Weights of a small GPT-style language model, trained from scratch on English Wikipedia.
Size: 8 layers, width 192, 3 heads of 64 (1 for keys and values), MLP 512 SwiGLU, vocabulary 8192, 4.87M parameters.
Architecture: RMSNorm before each block, learned and rotary positions, tied embeddings.
Training: a variant of Adam for these matrices, 85M tokens.
MLP neurons of a small language model. Each row is named by its layer, matrix (gate and up: input weights; down: output weights) and neuron, and shows model dimensions 0-95. Each number is 500 + 25 x the weight over its row's rms, rounded and kept within 0 to 999. Numbers have three digits each. A neuron's up and down rows have the sign that makes its largest values positive.
After each neuron's rows, "fires on" lists the tokens most often at its 100 highest values on Wikipedia text that the model never trained on.

L4.gate502:502501505532497478521476503452475518518497547537504474527479507539473485474441524487464512484487469506477490530490500486503474517514512484495501465437486499476517467500488498536520494502526483504513496529533482506489576501430509502482528453506499502468467527464532479527524498476469497503
L4.up502:492505480516447489509500495454465492498490502544505479496559519530481468469510489519488536489479483502505483505509480454546479500523534518487513518500539500485470471498489506541493489499540469510469484514480467466455535437526497491492526479519485520478468479429527465497505507468488495497
L4.down502:470518492492455492489496495499495476505499494543528494488536503507444481557559498524485506448533489489530509460508508521472478501535488511473503544507450487500492503548544513510503487483502515520486488542469504440474496468454474481494482474544476526489493502474494490528499515465511487488
fires on: ".", "°", ":"

L4.gate373:479523524490469502542462529505502482479478539502505513499524506498500513465443530522485513506490504497503448491493481484507524568492475520476487534459484480458502531487500499469527545497505518478487536478526490561512510493520503473534499503516496471463547510479524527492473526493490514486
L4.up373:513520482524491549529482507504470493529522491494493503468524490454500496541496512455521498487490491483451496476480472506476520494449538481512474539498468497455490513446503483537520527504500518455543461485479503564484488511503495486445479498534519466466519511527519489536540509524502525542
L4.down373:445498474503524515487506482495510491490519485488510478464518539524511493509497532484509494520490490478493516489493506471476564489481516517486480549517528483444543507511523514510519471493514478513497489441470446556496511508587554494463525517464505520462511459481500477503481521501498478540
fires on: " in", ","

L4.gate401:520490491519542507497507484492477505512494480456499445463531529500493499499499521506496456499500508481484542510442450485519501523502500513501519404488499502494460471464503526522509498509476509525498513534491493493497512521444559493534516489545498493494494528498506477480498519498480495501
L4.up401:498498480495538509469500490497492552493490478481496510489475485478536514512520497511495489516499518531494540492494505504457514495515567489464491481509542463500501482472507514524479528485474504473526512509483524460517464529491525503500515464538496515478433517528506464487501505498511506514
L4.down401:486510506515529499473511474486472492504482459504515556498521473523510502540540519494470508499511492518465503489520499478484506504502534487543538498538509506531536507528498509488499550487480523472491494532450554449480458509512489527495483498458468509526431503515503491456520495502503488494
fires on: " W", "200", "W", " w"

L4.gate56:511478491494523505492454489514506536494483518435497479488544489501500490490483491511495509480521477486463542517472498483472501521535456520534486499493500486545496521503511545495530511517477509538530519514549455503504443474484524456482494505520454500470494511481528503493507536479523490528
L4.up56:520472514472507506463508492474473459498466492490508500485499488530510485504523513499502488513498508523505468515492512544519532492466507489502544484472474516478516466494512551482497484527553514470503454499487512527515530500485508498497512467500472460516496494513514491485475538486491509502
L4.down56:459461454490467421476505498463495468461513449521502503501508487492484503438520477469488477562516481475498484509505502486508526485530511501542507488505556506450504511496492475487508481487501456535502517477522478487526485499570478477525491504475493503525542513503500502476504522493530486514
fires on: "n", " def", "t", " Th", " Def", " att"

L4.gate8:537462511543476513541501478497507504533505510500506498528487539505528504505477494496474436477497522484496525487514498507525500513509527508482451487505486497490518481518470527502488514470461536460501504477503538488490476488436566496537504501487488507498535503482508483508516487500500504516
L4.up8:514471491513470531487465499513502485500511475498470499472499504453531550509531468487500472469501514534510516462464513492496505496548488488455471527534525502525514468496518484506488532496489489486490518489513550480498529491503515474485485509511497484530502490503505498492500491537507506525
L4.down8:479476466476497478486511478507525497488522482498498509442493517493462529483521526467530527477526506509516441455504517472458527507523452510477502517528516522511467512464521486532487519519523527489479474507441533457480482502465487457479510500498537524548500475520464523466503476457488515501
fires on: "ir", "in"

L4.gate476:510499479480475502539554506519593519523444496526446511523528465508519510550493500503483495508495486456497522459487552494573456495525515484486504506523449524516474471502466502474504512473519500475498487502500512471491511459507493547523503525472521474514525517491491472551531477506488504485
L4.up476:524539492453469496520538509511571528532461523490477541500528478508538528526502492487489500482506473486506504466478533494537466496509494476480500534553456499521482475462487500448502516502542467480522495481517517460509497464543477517496498598489512502506517518500485492482506474499490509480
L4.down476:510461501517508518438440449494456471499529498487524479483475525506494542497499560513511490520486522517527459522504456513473518529475475505518520496485524471483510509487513518534492489461470516552521500461513483509494499483507431470470447473509487492462476516501498529497486469504546507524
fires on: " (", " |", " "

L4.gate88:512509516503518509544481506481504506489445527491465511512511506490478478463481543525474562488469522464522521504479496515518440546517526540519523510524498553512510462472493496493518503544524521514487516493500498507505506481486513491471532490536494508482505456502505443479511531480497496505
L4.up88:486499510492511490488548442499496488501480451521497510520497510496504449491530506507534488501500556484498500502515522491510463501499544512522501481517482512499523514478499560509472563464488524523487499484471480464488477494506487536507505496501458518492524479490482491469512515485498490528
L4.down88:472495481485513504488509507511480480477459495488453484495505449506491532444563501502495486494526496505485481485483472482496497527485480498518492502516526479477505517539451509488530451491486526462470488504490508520440437445516466510483505497533481495481461482487506513511523487484513478517
fires on: ",", " t", " (", ":", " h", " is"

L4.gate257:510435508538474466439517503507480454511513509484485469485494519524516552535506497501492455493501445515500484555451499511472491545494504566491514463504477490497522521478499503516518512512501514511492473476525449502482536501458527513510505478513495504498485510517502563446461544498496491486
L4.up257:543476511493507529536521542497508496471509495456481550526466446522499526511489447504514502486526505515471492525512527521472498505530487513531496509490470497492498532489469536511481522463483542503494472495495462561506477474494529466501494512502491489467517505467532498491570498528492548509
L4.down257:485487498509514479506499527490552507506526483501484496508512489552517474499524510442504491580447497507504497503531490534482539482519480502522502500466489494537523502510485488503441534477492508508542504460471515495519459507495478457493506465513519487507491543503509516511563487465481486480
fires on: "t", "g", "w", "m", "c", "St"

L4.gate42:491471515525484525478512446499479482472498485495480508518499454466498473484480490466506514509527526541481529530508470477485533538511531517527499494497490469515468539471520508486511506522470533489506477499527473496546519510497509494501506511458477475473538500514515496497498487489529529502
L4.up42:500515502474522530436471477493485467474510507518505498475491541487493507562489517508514466524479457487473500494471466447494487499516549504501504492534484520447463544503507468511508486497503538511512505528499471490520467481494501492456530498526558471500447485517441472533471531499511555520
L4.down42:508479535509541479424482468498466445448492491451526456499526478491540491476498488456496471529498459494460513508495489500462516489455544445498476510493492543499503509500478534495538486501523517487554491500492495504489534507515505494505546531501460492516474488509486529450498547506478541491
fires on: " con", "201", "ish", "ed", " directed"

L4.gate113:524466461511544500422542491527474466493451483478493500523494468504537466527478513494472518467486533506449501528483463506478501515507535494471520476501488526540510489502430525486525532500513510534524553492509472488506507532465528498529487510536473506496479479515503500507455546495495499494
L4.up113:514468509480557491467525478508515486481524439537488479448490545488461507536498478495495507516501489505449467502511519512520517476524497496525560488469534524503484487484460515534496501507514513514499497527474495537499464466494522497527494458490536503498490510511515518509445532498546544512
L4.down113:477535529468538481511490534514524479521471488513503512517512512504506496486499477516477446526552536509515513515472499454483532488529477476472488480517502472488506494505521516498492519528516507511509554484491515447520519533566476536529513471497493517511525532513425500478512515496486482473
fires on: " W", " w", "n"

L4.gate434:493463517524497509493511504499483471490520534496495504502480463536516501476502483504501504533494472538473501549499521567473470526518479547495485470484486433482522538479482482488515497508488498481489484531491445577502488520453553507481528493498503515469485513519492506480473495514489505530
L4.up434:509496472491478542472492496481537502479533535481477462516505481488461511519488468484473518490516484503502499498486480473451480492509471527551495485499497524499504512491457468489484476480500499484480480548508476528541524511492507512469468539543509502485514510500508474476518490500517490507
L4.down434:451495508497511485459477546472484502499448459554508500505516520507502492494517533474529525511460508521518506497493463542494506490502492477488534514534505518530459519516461469502481495487509519522432495447513517516498511507498515489455471500508441481523469490541520506509495474455485490490
fires on: " a", "St", "-"

L4.gate241:519528495493523501511506474486472505493478504512506493555487466480553485525480501459470520514501504499541475535520492496535456490499501492453516479514473509494478502561484524473499485531525446500495450518488504489504484472478502486500483449491538516526504506486502482535491440485518498489
L4.up241:516506482503503513487535491507494489471504513540501495513474467507520488495489411502448487500532473509493455520504515513537466486514519486444480500476500508510466489490485514493484462469553442488445455515454504478507497395512497472512517466480494543523488490481509498508467483515506512467
L4.down241:483537490499513481481512483485546451495499496518468503499509485519509500488526510480532526454518503480459514512497520508500508485526502454516508494494522483505496499515468503527450500478487492477497508449511472502512520502561352548502508505543446495463491496536469474489505533472490461514
fires on: ".", "}"

L4.gate63:504509505478516511525475478537490500489483507481507470489505500548500520517508525477469471542484514463482489450481488521504484552522488536509512475521498540481504503518469498511502501469489507501547466499487482514487503510476522522511460463467492473548502482504506472493511514481541554476
L4.up63:515501465495524523512486486510464494474536522488519477499467458523492519506521480503482480503489481486489472485451481516468505517537564533499541503522563479484524506477497496511508528498498487506505477521502464524514495499505506489499481472438481506562507492504545484497506517503511508450
L4.down63:518541504485477484482484519507461479503540507514565559483508530501484555558514506534510497459559519468494503474485522466502477484480510463503499542476506518524519463489524506522470548523532517498521500522449557489513467456507467487504517484473503514509495497484513449501468467490465501497
fires on: "R", "D", " d", " pred", "Ch", " known"

L4.gate451:523484458520519489492526519494489468498578506477529493518480462515542492520498504492499498529485503513500516520462492524476494524449514520490523458512527479481516508470497496483488499535502527476523473490450484508496476513492505517531488489546476497478488470556509528508467539492498483490
L4.up451:507494504490503516550540488495467487527521509453481519513497476465519560510480524498475482465481507493509527501439466452507517482488514527502464489504496509516531481505520471519544500524474496482508533534541468509527475512511517491525514489464505512488462509507502489496477517526454455490
L4.down451:512440459513513504486469483477508479441472481511510496523501520502494497489540480490549507564483531506463457456483491461497509534473460479493444506477473483534524473526500533499533514465492527503483517550491482492497490498533507473519487485521498476472530466518516505514527535492506501486
fires on: " a", "H", " an", " now", " Website", " is"

L4.gate230:494522516456512491552509505484450486491478447469544498507481496523481430525487531489493482514485514518519497500536484504563480561488485505508523514485447521499512476496513497475505509500474495470507517484489517506491492497496508499528497508531446523491527489483519476481542494503456518508
L4.up230:528485507523550525480548470484469435509528426486532487511507492508507480500499501491523501527485482503520491495508482498522506530481484475504511517520513500482460510489501483497515469505497494513488513491495507495416484455517513538470462526517503475513476489522558514491506499569487541527
L4.down230:517508469534517478466485521506475497487518509515540596510499509479495532486497553493499478495450466498483473566478529528512453482479445514505519538518543496496518519472478513518510506503507517494521510476532469496473470483589459488466519504489484515496522542499502476447479531487485476502
fires on: " t", " in", "),", ")", "\")", "\""

L4.gate499:533516495523483506470483538499477476487505522500523473574527534529482479459458530551500545548477523533495513507506484534546504541500457501516489467503531477485499502480495480540499502510522495492505547490552533470468471498497519508522465473504559496503519516510503529523473505462525507536
L4.up499:572487492499472502495495543517472467492510478462533468533470512490493518506466485487543497496526470478476473498479446501506477508464489497556483494442479486524528509477484521513509538503519511474528488491503517509485485489499537485521488472464481498502510459511513482551512499501537521527
L4.down499:518519484549499498485484501469508471493475484511500484520562492461489462504452534496520533577442516535528542483533519480505503529497507501524524478492509499476486512524513488515500516480510477454522524457485507537516502472566535483473506509485508480506509487491481502509461488470515519492
fires on: " to", ",", ".", "'s", " is", " can"

L4.gate131:528497483510498487472489480520479523531482498480484516515492531511527489518491513484468546478499525527449506480517485504498486486517484492499514495511514542492542509476508498458500558527518502496528483537528514533516483487466512482533474517504487506498568526491560479484511518526518410456
L4.up131:471492494492506533476516504484471502491536509470514492539457465479526518519474493501460482506500505489516535473516494529528481468506477495493480521514472520489500475459491479493507524495515489523474452526554465548500490511516495512518520510491507485558486517472533487520462524490503462502
L4.down131:533458529492518530504488519515452523526494502481471501459499458545528502532539504493556488499533453466467498506482468498503482555496537536500522517534482493490518515472497516486527472528487539506484497486483517521544484484488480505484504492502498456514491528497522513469484493475436512499
fires on: "g", " is", ",", " was"

L4.gate477:494477517493494516523491514492479527493482481503542453525469518521531487481481484539542495527492509499516531514501511546531523531508505555524469488536491477466537480525496473523498498452524489450561519466513446477522507499480505513528487476510478489476472493528523518502468484468514529506
L4.up477:500496546519481500517511483493443506467478463545521502541469515499516465501498520506524489480494508505505521519535502470525481501551500498453533474461489502545488472509489488479487490529493507483474482506535499488505491463483525472498473452501508480510499449491484505505498471511513472490
L4.down477:499468497510544519504522481494492439500489486501495483498502501522538494492453530527548534524468510512539445495564497494509546466488519517480485461508489451499528450507497498482444472482528514488512519510457513473497525494533424500535533525532485493515502519534533519553485510499502503481
fires on: ".", "'", ".\"", "\"."

L4.gate453:526512525505518521480497499545524495483520485529508501516494523470502502539512514506511448499484513541506537516493471524475507480522494483493487490434478468510487506459475480514485515510487552493546452469554493459533497515477517523485498449501493477477516487533527493495471501505490516524
L4.up453:505475468489491489460464447532483489522527523496469484483505526458476494552467494474455498468481485515514486466513503482466511466516523513476524509493467478512524461496489451522519496533497500475536469488520475448484482491474542518495478525458482501495506488554524470490524501486485560492
L4.down453:465458481487497519521459463492512502501496515454476478540501477537480494504501492486494485560434517503552439441519486504475520469487487488485494511541530454504512503521490489515463538462521482510501505502511454480482538499521509514496504432490497464500445500480514530559490534494525505470
fires on: "ed", " song", " directed", "\"", "un", "une"